Weights of a small transformer language model: 32.2M parameters, 6360 steps.
MLP neurons of a small language model. Each row is named by its layer, matrix (up: input weights) and neuron, and shows model dimensions 128-255. Each number is 200 + 40 x the weight over its row's rms, rounded and kept within 0 to 999.
A block is one neuron, or neurons of one layer that tend to fire together. After each block is what it responds to, as a language model described it from the Wikipedia text at the highest values.

L9.up245,178,181,203,208,191,198,167,203,217,141,213,214,276,277,202,216,220,101,246,130,213,143,238,187,167,237,244,246,218,162,222,218,240,266,210,178,223,235,182,311,186,175,168,213,182,249,258,183,314,159,182,299,200,177,199,247,202,124,197,264,213,227,147,206,200,214,179,208,157,196,211,186,193,207,134,258,196,190,279,232,211,181,160,180,211,275,141,193,259,255,145,184,179,99,189,233,220,170,159,237,170,139,204,204,166,227,168,195,217,197,256,240,218,299,205,182,170,212,259,166,164,196,234,146,192,246,198,235
L9.up525,180,211,211,252,246,216,199,232,178,90,121,210,133,185,196,126,180,175,248,178,192,256,234,145,263,191,206,155,182,195,192,191,153,188,210,214,221,145,177,255,223,270,153,255,245,234,232,294,179,162,197,187,240,175,108,206,100,242,165,227,139,196,177,227,238,138,219,205,184,282,170,239,208,191,204,228,175,106,220,176,247,134,225,154,229,242,216,154,147,215,152,228,172,149,223,223,201,173,166,193,294,183,255,216,129,128,201,173,190,237,176,253,174,150,261,211,125,263,175,247,205,225,182,183,219,270,208,237
L9.up712,207,247,151,237,170,216,170,292,199,210,143,215,212,159,252,256,143,245,166,204,202,222,127,225,191,250,210,213,227,117,231,120,205,158,182,183,251,178,156,248,276,175,140,183,144,282,157,197,251,234,243,204,177,155,165,195,212,201,203,110,222,195,202,183,194,165,267,189,214,210,173,203,143,185,192,191,266,200,198,221,126,235,178,116,218,245,186,162,166,262,214,214,221,149,174,235,103,233,205,266,196,237,197,165,178,245,103,268,217,207,258,229,145,165,180,201,172,220,203,224,238,178,114,162,208,211,189,248
L9.up736,181,224,224,252,215,207,201,182,278,155,197,199,201,229,163,257,204,174,201,147,258,227,225,225,228,216,220,186,155,177,215,220,118,180,159,183,194,196,257,309,180,89,182,254,253,186,229,229,305,215,184,184,256,191,225,198,185,128,230,194,259,279,156,233,176,176,196,113,155,193,185,218,217,151,196,148,176,185,236,129,186,183,197,199,205,232,106,123,175,223,196,219,175,155,180,211,198,249,186,224,122,209,172,248,235,109,164,152,244,176,213,172,218,181,246,216,204,160,189,177,137,124,236,168,256,264,141,180
L9.up794,186,234,206,253,124,194,210,256,241,165,204,175,241,274,201,154,163,150,247,202,208,195,205,187,169,305,213,234,269,185,203,218,155,255,248,268,230,139,204,275,271,204,179,180,160,224,131,259,224,263,261,190,249,140,238,184,165,184,133,292,194,215,121,199,77,130,208,150,219,251,156,176,207,225,141,223,229,163,198,206,228,180,233,151,295,202,205,121,173,182,194,229,214,170,164,172,198,256,217,228,291,210,187,244,128,156,198,154,229,220,234,259,197,206,207,194,183,223,190,162,168,180,190,164,201,223,205,251
L9.up1040,179,141,174,210,197,240,221,259,195,175,187,229,241,262,214,151,235,185,275,174,193,233,189,235,229,200,207,262,285,235,181,155,249,215,210,208,218,227,200,234,216,180,216,197,170,250,247,240,218,157,192,163,230,162,184,269,207,97,157,232,203,188,270,206,209,196,206,170,255,184,111,207,205,224,208,232,199,273,220,171,247,160,212,186,259,263,246,125,170,207,288,128,204,211,136,246,144,196,258,213,247,143,234,253,163,164,203,200,222,226,241,232,209,253,202,213,119,199,239,239,136,164,161,209,211,280,244,241
L9.up1050,181,219,166,274,186,243,179,211,262,228,161,187,250,199,140,164,199,200,149,186,184,288,219,167,210,226,156,211,238,156,182,241,215,171,202,239,234,218,152,306,249,216,127,211,218,218,193,276,226,184,197,89,303,158,116,179,106,204,150,195,204,206,176,250,239,243,299,226,232,221,233,223,222,219,202,251,175,227,209,211,266,219,126,131,186,228,158,167,170,214,169,201,179,129,138,272,172,161,205,216,233,229,213,127,198,264,231,235,218,166,187,159,193,193,191,204,227,194,248,207,202,199,233,159,205,229,157,207
L9.up1071,195,164,243,266,226,234,174,214,227,199,148,178,187,247,197,182,194,159,166,147,200,149,175,196,154,242,179,170,164,179,145,186,179,255,135,228,176,234,179,226,231,186,117,209,154,205,188,294,241,187,95,98,170,203,168,179,174,198,215,153,210,188,161,217,254,173,161,147,184,297,198,184,203,265,173,249,203,190,239,174,168,176,221,257,245,234,203,118,226,245,184,241,233,114,192,184,203,245,228,220,189,179,151,197,227,103,229,200,185,248,170,140,212,225,185,146,147,161,132,214,190,183,195,231,159,251,177,224
Mid-word stem fragments. Middle stem pieces of words split into several tokens, usually after a prefix like ass-, cons-, re- and before an ending, as in vol-um-es, ass-um-ed, re-nam-ed.

L9.up1,178,211,222,260,225,183,206,208,165,208,195,240,198,197,147,212,150,197,157,174,204,249,176,184,232,251,239,204,121,173,287,326,220,232,230,194,237,181,191,237,229,218,206,168,210,180,185,206,199,253,192,126,227,279,122,264,158,175,227,190,131,242,144,245,233,224,269,224,192,182,214,165,158,216,220,241,185,209,170,204,211,150,154,159,182,172,168,144,226,242,234,174,194,262,152,272,185,203,141,259,221,244,210,200,142,226,158,146,164,214,304,238,204,280,159,217,263,219,218,161,132,222,188,166,179,245,218,176
L9.up16,155,187,211,239,234,275,170,280,206,188,179,262,259,222,185,108,172,225,234,195,191,174,180,156,217,226,198,170,228,114,208,251,210,272,267,178,250,146,227,246,248,230,202,182,204,292,216,175,205,224,183,169,242,236,180,207,129,183,160,122,283,246,238,186,162,198,200,204,170,266,216,194,234,227,231,165,167,226,160,137,149,173,271,218,206,134,199,175,167,265,150,170,175,215,187,281,272,202,154,273,208,171,239,170,212,229,255,167,210,144,199,286,178,238,182,138,251,226,209,173,179,107,206,184,121,174,165,257
L9.up354,151,208,188,178,249,192,227,184,146,197,189,282,202,246,155,98,169,197,247,236,190,228,175,201,216,224,228,160,216,242,221,124,211,154,177,126,269,206,190,287,177,184,167,228,221,260,187,239,231,213,224,139,225,288,226,217,147,128,223,236,231,235,259,178,236,243,280,231,193,204,165,143,258,195,151,276,292,205,161,151,196,177,196,192,120,176,203,160,221,281,149,209,126,191,218,184,306,304,150,165,212,184,231,150,198,208,197,187,215,171,191,171,171,256,217,180,239,132,197,160,130,228,226,185,203,214,204,204
L9.up583,182,222,169,214,230,251,129,212,158,165,197,264,260,247,142,120,135,160,156,236,221,217,186,186,207,243,204,197,207,229,173,249,275,256,129,138,216,206,290,128,241,180,197,192,200,271,208,229,239,182,171,87,214,215,140,217,174,112,178,230,211,165,189,196,179,224,245,179,206,264,176,210,230,204,196,216,215,169,247,96,198,173,206,224,218,233,225,115,218,210,246,187,187,163,201,194,215,283,195,233,176,212,218,146,159,199,176,165,221,204,229,224,176,259,200,198,178,214,273,148,201,108,211,193,245,210,207,225
L9.up602,182,190,166,265,160,183,171,212,203,156,149,258,141,209,221,171,207,222,232,137,212,171,204,180,222,209,233,260,276,157,180,202,167,246,223,268,259,182,184,266,199,205,203,272,210,261,210,264,302,250,201,122,209,188,218,267,127,190,214,134,254,194,178,238,187,146,177,185,233,240,166,267,197,203,220,268,191,239,217,154,248,154,217,190,193,249,172,165,212,211,212,153,164,231,242,190,220,231,137,233,182,197,162,257,191,161,217,218,207,216,194,178,115,213,222,241,264,228,200,223,197,142,237,224,199,246,231,232
L9.up785,137,151,179,253,215,217,151,248,94,212,163,258,230,242,156,175,140,227,192,203,178,249,177,235,250,204,210,194,234,118,245,187,130,238,186,193,277,220,204,259,207,145,161,209,221,316,184,192,155,131,182,123,187,242,218,165,179,185,170,135,238,166,202,237,206,131,225,239,224,218,207,154,230,155,252,212,274,157,205,197,194,211,220,237,171,171,234,169,220,225,225,158,281,191,208,210,233,178,113,176,185,209,210,139,169,262,201,191,147,211,199,217,187,233,206,188,250,200,283,267,152,141,249,200,196,213,210,135
L9.up875,153,173,166,258,211,285,239,265,278,214,107,258,226,220,190,184,177,152,166,191,206,235,129,211,139,241,197,197,313,196,221,283,261,193,207,213,169,232,232,235,240,102,241,237,235,226,224,257,208,261,187,135,269,193,234,194,207,156,251,179,279,175,205,202,255,240,201,247,145,233,254,201,216,188,213,269,234,201,127,157,232,156,293,173,125,172,168,165,235,256,250,192,252,166,206,196,181,205,147,189,175,184,199,245,130,212,219,220,204,192,281,178,124,216,134,225,198,176,167,284,242,183,215,203,157,248,178,213
L9.up1112,226,217,188,204,199,200,214,201,267,264,149,254,207,185,189,139,228,256,180,186,184,209,151,188,147,263,232,215,246,201,208,169,218,240,230,153,288,260,128,238,190,191,192,254,180,229,203,202,173,221,204,148,227,157,221,186,185,245,136,171,237,207,136,154,167,166,160,162,149,225,243,201,195,174,239,228,192,273,164,134,220,155,282,206,148,192,201,147,253,246,176,225,200,182,173,187,258,197,238,273,200,158,223,265,226,218,220,228,229,200,181,208,157,241,233,184,200,199,206,224,204,175,192,199,252,293,173,233
Modal verbs before a verb. Modal auxiliaries, mainly would (also will, may, could), right after a subject in narrative prose, like "they would be" or "he would return"; also to and scattered mid-word fragments.

L16.up587,226,162,209,160,209,234,206,251,189,156,141,234,211,217,209,205,170,172,176,116,201,190,289,218,145,186,154,238,220,244,244,220,200,149,210,222,189,235,176,296,159,164,232,226,266,329,220,281,171,168,233,212,274,185,166,186,223,115,198,188,188,192,255,254,194,119,205,175,206,200,179,169,153,259,117,212,199,238,245,136,212,213,180,202,182,173,168,205,269,198,201,199,172,249,173,227,229,175,184,306,249,200,188,242,200,233,203,208,268,154,195,217,216,196,183,239,197,187,166,175,201,228,233,195,186,269,133,277
Word-start fragments, connectives. Opening pieces of split words (occ-upied, pre-venting, he-avy, res-ources), clause connectives (but, however, as, because), and digits inside numbers.

L14.up88,181,158,306,197,231,272,188,275,240,190,188,272,201,186,248,237,226,252,266,176,208,188,173,201,177,166,117,302,246,187,199,149,225,166,197,220,274,273,206,192,213,162,199,224,204,235,155,237,106,134,222,198,191,196,192,196,243,209,251,141,197,222,154,196,226,186,213,164,194,221,204,162,241,175,193,264,198,177,171,191,177,205,169,145,180,185,160,205,208,228,204,335,255,207,157,219,241,230,241,252,93,243,189,188,217,249,167,211,199,155,211,240,181,224,197,211,124,119,176,170,245,203,92,144,233,207,203,171
L14.up174,238,213,213,225,176,205,202,210,108,155,192,213,178,262,212,168,159,193,173,149,277,225,260,225,166,257,257,253,209,211,193,139,216,185,222,177,226,213,200,207,147,243,214,199,205,192,163,152,243,194,169,254,158,205,186,189,227,180,161,175,233,215,209,224,181,201,179,215,234,230,174,188,166,285,153,200,260,184,230,233,149,228,216,261,269,267,176,187,224,207,202,274,272,173,237,146,248,196,183,247,186,166,190,219,209,273,224,127,144,240,221,219,183,166,229,251,188,237,233,178,197,185,188,144,170,242,200,257
L14.up181,155,179,207,200,216,246,192,232,128,125,224,227,172,197,195,196,214,237,115,106,295,172,116,238,166,230,223,210,209,215,163,211,188,181,171,250,250,221,179,211,179,199,181,164,146,246,188,181,283,200,186,192,238,126,204,187,206,183,149,231,237,204,207,278,245,138,240,206,216,213,212,261,197,201,198,160,193,157,115,220,238,199,149,177,315,222,242,166,210,244,152,193,256,229,128,281,234,230,216,262,206,177,241,231,199,167,195,167,180,247,225,183,142,220,184,277,225,181,225,172,175,162,211,184,174,186,184,240
L14.up250,260,161,216,179,218,219,168,204,192,250,164,183,169,146,258,182,200,164,194,176,200,222,201,245,167,187,211,244,288,159,277,178,163,229,193,154,183,263,161,308,184,158,227,191,256,227,231,236,195,209,119,122,239,150,211,208,280,166,185,156,187,227,167,184,188,198,261,170,186,230,175,196,271,167,163,251,172,266,163,202,232,229,186,211,232,210,176,187,181,182,222,225,295,144,176,185,230,232,129,319,163,223,161,173,122,266,166,96,209,122,236,187,132,217,171,124,159,218,139,204,175,156,245,156,240,243,168,180
L14.up256,148,192,227,184,246,165,133,206,184,138,170,217,130,283,135,230,154,248,135,222,216,193,235,234,182,180,246,232,186,262,188,174,159,220,255,246,219,227,183,263,196,190,233,210,153,228,170,165,234,216,233,162,222,187,199,213,224,161,172,168,207,175,253,188,234,185,129,205,258,197,257,154,216,165,100,217,182,210,232,172,263,213,232,231,177,162,168,186,219,188,228,172,241,239,246,210,217,261,187,226,149,150,156,156,235,204,176,175,216,189,221,254,188,215,186,258,149,182,163,251,183,159,213,156,251,264,255,279
L14.up527,219,190,299,218,164,178,98,140,262,226,191,201,255,159,139,167,277,207,248,137,202,216,177,201,140,169,199,263,248,218,258,208,183,171,264,207,206,195,213,246,207,250,163,238,238,230,161,231,210,215,182,217,246,180,106,213,196,144,181,219,166,225,230,233,98,207,183,176,182,166,275,186,168,182,140,203,209,215,196,208,158,177,257,165,254,263,152,149,249,220,197,224,197,210,183,154,263,172,171,215,209,184,195,320,135,182,151,164,221,179,231,242,180,209,104,243,219,204,151,146,229,214,159,235,239,241,175,210
L14.up568,200,198,264,237,256,182,143,239,205,180,232,246,140,268,220,178,173,205,93,172,208,203,305,185,239,214,257,246,228,221,191,212,150,180,195,191,241,222,242,266,193,174,159,225,270,261,154,237,247,251,208,164,202,188,177,177,219,163,285,182,143,186,196,254,268,215,209,264,201,240,186,185,152,250,147,212,262,231,263,138,183,213,187,230,162,182,205,264,177,244,217,222,125,207,226,191,284,229,134,225,206,198,148,199,215,208,157,149,145,148,241,165,193,201,138,208,186,167,191,163,96,202,238,257,206,258,121,194
L14.up949,194,158,260,198,164,221,214,199,235,179,230,210,161,252,232,231,163,235,225,160,242,199,226,149,183,190,240,238,234,197,156,218,173,123,243,194,225,212,219,275,226,198,140,208,222,222,245,240,231,226,182,218,286,223,151,239,229,143,196,165,139,212,234,210,193,171,231,195,216,209,234,92,175,213,222,261,257,165,213,184,214,233,249,186,183,183,185,189,198,169,220,271,205,143,211,235,276,206,218,247,128,237,163,217,150,133,217,208,149,110,232,196,172,194,180,262,158,172,181,219,197,178,175,156,184,147,136,221
Clause-opening connectives. Subordinators and relative words starting a new clause, often after a comma, such as which, when, where, after, although, as.

L16.up480,156,265,183,218,200,215,208,240,187,221,170,267,199,263,223,181,181,159,233,204,202,143,136,238,238,205,231,189,259,199,239,155,240,205,216,150,185,169,145,276,180,227,121,185,214,191,312,211,278,262,178,190,188,233,212,250,128,220,144,200,135,158,176,170,214,178,250,233,217,227,202,149,208,211,151,173,176,181,222,188,301,234,236,220,183,222,185,198,154,201,154,176,195,141,212,262,245,175,148,275,173,225,119,190,208,129,215,209,230,293,207,220,173,181,226,199,206,157,263,157,160,172,193,205,140,202,166,272
Slot before main verb. Tokens sitting right before an upcoming verb, such as infinitival to (seemed to, first to), modals (will, would, might) and subject pronouns (he, I).

L14.up114,160,136,212,285,253,273,212,204,250,165,237,179,244,193,235,228,146,219,152,151,263,187,261,199,178,220,150,166,196,150,234,266,182,107,156,180,246,204,182,171,172,219,179,275,178,242,284,198,191,212,270,173,136,200,161,199,186,210,135,238,181,183,172,215,180,220,195,187,188,200,200,319,254,162,197,235,187,202,251,220,211,215,127,259,219,288,238,174,214,234,222,183,212,215,195,287,185,180,206,246,306,236,181,233,230,211,112,145,189,217,143,186,249,218,197,194,176,182,182,245,132,169,194,129,224,231,172,291
L14.up216,200,180,211,224,198,163,183,222,247,185,116,226,193,197,179,134,122,183,251,229,199,230,139,204,177,315,220,196,182,232,210,158,188,208,171,149,224,132,216,220,295,184,183,204,173,188,206,262,221,240,207,190,262,112,156,231,131,228,192,170,230,199,211,192,191,193,175,143,152,286,217,197,218,210,158,277,174,245,188,215,187,231,278,167,198,209,193,228,154,259,194,223,147,212,172,197,179,273,217,181,298,114,187,167,156,245,229,227,195,192,227,281,161,178,134,173,198,211,224,232,153,146,205,157,258,229,161,127
L14.up219,196,183,236,241,160,253,229,214,256,232,216,174,191,222,204,148,206,128,230,129,173,180,106,205,153,274,217,259,225,168,242,269,249,246,195,237,239,286,186,250,170,140,143,275,171,184,192,140,279,154,200,115,206,229,190,208,159,214,233,154,253,211,169,268,160,157,244,140,187,169,222,206,231,158,146,238,179,228,133,241,316,178,201,181,220,173,183,186,178,277,178,200,189,233,230,259,191,219,116,189,268,136,204,185,214,141,249,127,213,190,183,211,106,220,187,233,205,198,230,243,189,219,246,139,144,189,141,161
L14.up606,198,156,256,289,177,277,173,219,225,178,208,179,256,248,216,204,138,205,160,171,207,212,169,165,205,246,215,229,192,211,163,212,151,205,161,151,216,225,273,212,266,177,179,234,197,241,173,240,190,207,205,113,192,198,231,100,176,168,275,176,164,271,180,264,204,181,227,213,125,217,182,214,218,209,196,202,182,202,224,168,197,241,223,209,206,168,247,205,198,240,197,178,194,205,205,259,197,260,156,228,166,131,185,218,143,205,148,209,245,156,139,229,172,217,141,194,199,287,201,273,158,59,192,191,234,252,123,280
L14.up748,188,178,138,217,164,200,218,246,223,170,208,180,210,227,187,198,182,234,228,123,237,137,227,174,104,183,153,237,183,164,196,174,126,188,239,184,142,279,215,204,185,177,222,210,208,258,158,221,311,178,153,209,165,196,231,234,214,211,237,187,214,185,166,151,165,144,145,189,167,226,257,144,229,166,201,200,196,185,190,115,190,186,258,217,213,153,220,135,195,193,214,203,155,270,179,232,178,258,152,184,195,161,139,285,153,160,228,228,164,173,121,347,257,180,216,187,129,222,214,253,198,196,229,212,191,223,165,185
L14.up749,141,208,178,246,211,264,185,247,157,197,226,109,185,228,186,206,160,203,165,220,284,185,182,124,213,262,169,203,258,151,181,228,148,256,176,177,183,198,219,215,245,185,228,278,208,264,270,177,225,153,216,226,212,167,167,177,224,208,197,181,235,144,231,235,112,167,239,156,193,183,196,205,215,219,198,201,250,225,212,108,213,205,147,225,275,210,178,249,253,237,179,174,206,158,86,284,206,255,204,246,254,195,191,184,195,245,185,216,244,189,168,175,178,234,194,157,235,207,147,201,211,191,224,159,161,255,118,176
L14.up812,137,189,153,263,151,257,172,294,284,200,202,239,163,235,162,150,143,236,142,146,246,274,146,163,177,176,218,187,173,189,184,214,174,264,228,236,147,224,251,250,158,202,196,229,179,268,287,227,189,130,214,251,207,197,141,155,219,196,209,206,180,140,227,118,132,132,173,180,190,196,242,178,183,204,156,227,175,220,195,168,227,221,219,168,224,199,162,110,235,241,231,219,191,198,174,250,166,207,273,230,200,185,206,207,221,189,180,207,217,196,193,194,206,236,202,186,217,179,251,265,177,227,188,256,242,243,146,206
L14.up887,180,215,220,230,196,210,172,294,257,195,144,210,201,208,154,178,256,92,194,250,221,180,192,221,189,190,190,155,194,248,213,207,207,143,216,111,172,195,156,229,229,160,231,175,205,292,251,185,197,215,165,213,199,145,190,148,196,178,216,164,222,217,130,240,176,132,232,207,137,307,149,175,239,206,147,200,183,177,169,202,305,162,207,187,311,154,112,195,166,216,271,205,135,149,194,176,163,191,171,196,256,238,184,219,180,227,208,196,252,185,219,265,159,269,185,207,230,200,196,149,171,168,205,217,219,221,183,217
Mid-word root fragments. Short middle pieces of words split into several tokens, between a prefix and a suffix, such as resp-on-se, ex-pen-se, res-il-ience, con-du-cted.

L16.up860,173,184,187,200,164,223,160,249,176,153,212,186,176,264,143,167,169,264,207,188,151,168,191,128,228,186,182,142,170,205,120,159,238,190,175,241,199,270,171,166,249,236,197,221,196,266,194,179,247,240,214,165,210,216,150,253,146,217,242,213,240,188,132,248,192,173,236,190,213,225,258,164,186,187,219,217,133,222,204,123,209,218,125,180,252,181,163,225,188,285,202,197,178,226,204,228,173,220,113,194,139,154,106,164,228,208,212,236,219,191,200,224,202,242,209,259,218,178,231,174,198,153,122,215,166,246,239,168
Mid-word subword fragments. Short word-piece tokens inside a longer word split across several tokens, such as names, places and rare words: Arm-str-ong, enc-oun-tered, Skysc-ra-per.

L9.up113,115,166,283,197,249,144,169,161,186,199,194,293,157,190,119,215,152,203,238,202,160,248,180,192,313,257,236,154,132,202,154,218,210,285,165,220,209,134,158,251,260,205,182,245,169,206,202,190,159,192,159,118,225,171,190,209,186,218,219,155,174,236,204,186,240,216,213,242,147,260,266,132,231,171,143,198,198,282,153,204,210,209,197,168,203,169,152,226,207,279,201,176,215,209,209,236,262,257,184,261,130,189,159,244,199,187,158,151,116,168,200,148,134,284,115,192,218,170,177,176,197,199,135,293,238,207,178,165
L9.up294,207,203,232,200,163,207,159,194,202,227,146,209,152,170,110,214,265,216,201,237,175,253,222,191,198,173,113,226,224,243,156,153,198,194,220,307,227,163,185,240,216,204,123,205,259,238,215,176,170,236,171,127,262,196,192,217,126,231,204,215,257,215,212,192,224,194,256,210,250,226,174,179,203,275,179,272,312,237,225,242,275,213,176,181,225,210,271,145,273,237,121,182,139,212,157,249,243,238,217,158,145,310,211,193,165,225,151,193,234,147,294,156,147,267,194,232,204,156,235,220,210,260,173,243,237,224,189,169
L9.up313,190,201,307,191,218,221,170,195,211,269,153,278,206,148,184,210,223,188,194,139,283,224,225,236,134,238,185,303,253,227,192,284,208,183,233,199,179,186,210,243,191,136,168,283,183,214,251,184,272,251,228,167,219,191,212,194,196,224,227,166,147,173,160,239,250,147,259,225,199,161,141,212,249,163,221,233,287,206,283,208,148,204,190,219,163,241,185,176,193,210,232,207,183,243,197,227,315,233,104,276,137,194,230,200,136,120,168,188,149,181,156,121,200,214,200,223,196,179,318,201,197,217,227,196,252,225,239,159
L9.up442,199,164,229,239,211,206,178,191,213,164,153,273,248,173,191,222,168,197,250,219,206,194,224,250,218,225,151,279,216,210,194,233,175,231,223,275,303,200,187,235,172,186,205,207,191,203,233,209,156,250,225,239,248,226,181,204,172,207,185,199,253,249,160,222,235,194,150,204,106,219,183,168,247,192,163,263,170,131,178,220,228,197,256,232,180,228,188,206,235,215,198,186,221,225,160,327,303,180,204,262,138,225,124,173,71,219,159,180,182,218,241,199,98,283,155,210,119,171,195,169,191,241,178,231,178,185,212,198
L9.up601,169,145,156,169,184,219,188,151,228,214,195,263,180,140,117,178,214,249,263,177,149,186,164,216,230,257,154,250,199,326,237,207,187,275,234,130,201,202,124,159,235,127,124,219,171,245,216,135,219,192,178,169,264,207,209,147,159,220,259,224,201,192,154,213,226,146,188,217,141,262,260,222,215,174,181,212,190,189,167,228,193,194,235,172,156,153,279,179,194,234,159,191,244,273,244,265,240,202,184,187,182,208,129,160,115,238,249,156,213,152,228,138,123,235,209,166,225,147,235,185,192,96,256,209,264,197,166,187
L9.up977,269,204,226,243,215,196,202,234,215,193,230,222,241,246,190,126,245,163,228,195,139,167,224,226,210,251,273,235,231,227,224,170,229,144,175,215,241,242,181,321,165,172,252,176,184,248,180,251,203,97,187,177,223,169,150,205,181,138,212,140,242,222,224,223,156,232,190,207,178,231,197,166,218,224,201,264,224,243,201,143,219,203,235,188,152,219,239,183,215,239,201,148,138,160,211,217,270,270,90,227,150,173,203,243,142,145,151,185,169,236,238,185,174,177,183,247,179,147,212,189,252,234,214,242,140,129,219,262
L9.up994,212,240,296,217,213,178,188,224,243,146,183,147,129,147,159,137,162,198,218,170,203,235,212,252,255,273,165,296,204,140,157,240,200,268,157,238,262,313,178,236,208,202,230,134,181,262,251,169,165,188,185,212,190,214,202,175,217,199,179,265,148,242,146,215,156,200,141,203,91,224,227,220,216,142,212,138,205,226,112,154,170,201,217,251,184,207,147,149,207,270,228,216,201,229,109,276,247,223,225,259,148,297,158,222,163,248,210,213,137,215,198,235,107,199,154,153,143,218,127,127,262,219,182,226,207,198,210,242
L9.up1139,245,205,154,216,160,232,249,275,197,155,195,229,236,205,209,178,210,203,179,127,220,207,141,165,198,209,164,262,244,140,203,280,180,258,171,206,264,238,231,191,188,163,191,173,207,154,223,223,223,200,176,192,277,91,171,162,167,192,205,176,245,295,137,229,167,187,159,172,107,231,197,184,248,158,191,262,188,214,185,201,231,176,250,180,248,279,166,159,203,219,220,218,202,189,163,256,255,215,186,251,167,167,144,263,124,244,235,185,210,196,200,245,231,277,178,162,132,205,287,208,205,148,175,209,181,183,186,298
Temporal prepositions, word fragments. Prepositions that open a time or cause phrase, such as during, after and due to, plus the second piece of words split after a short first piece, such as k-ey, rap-id, D-uring.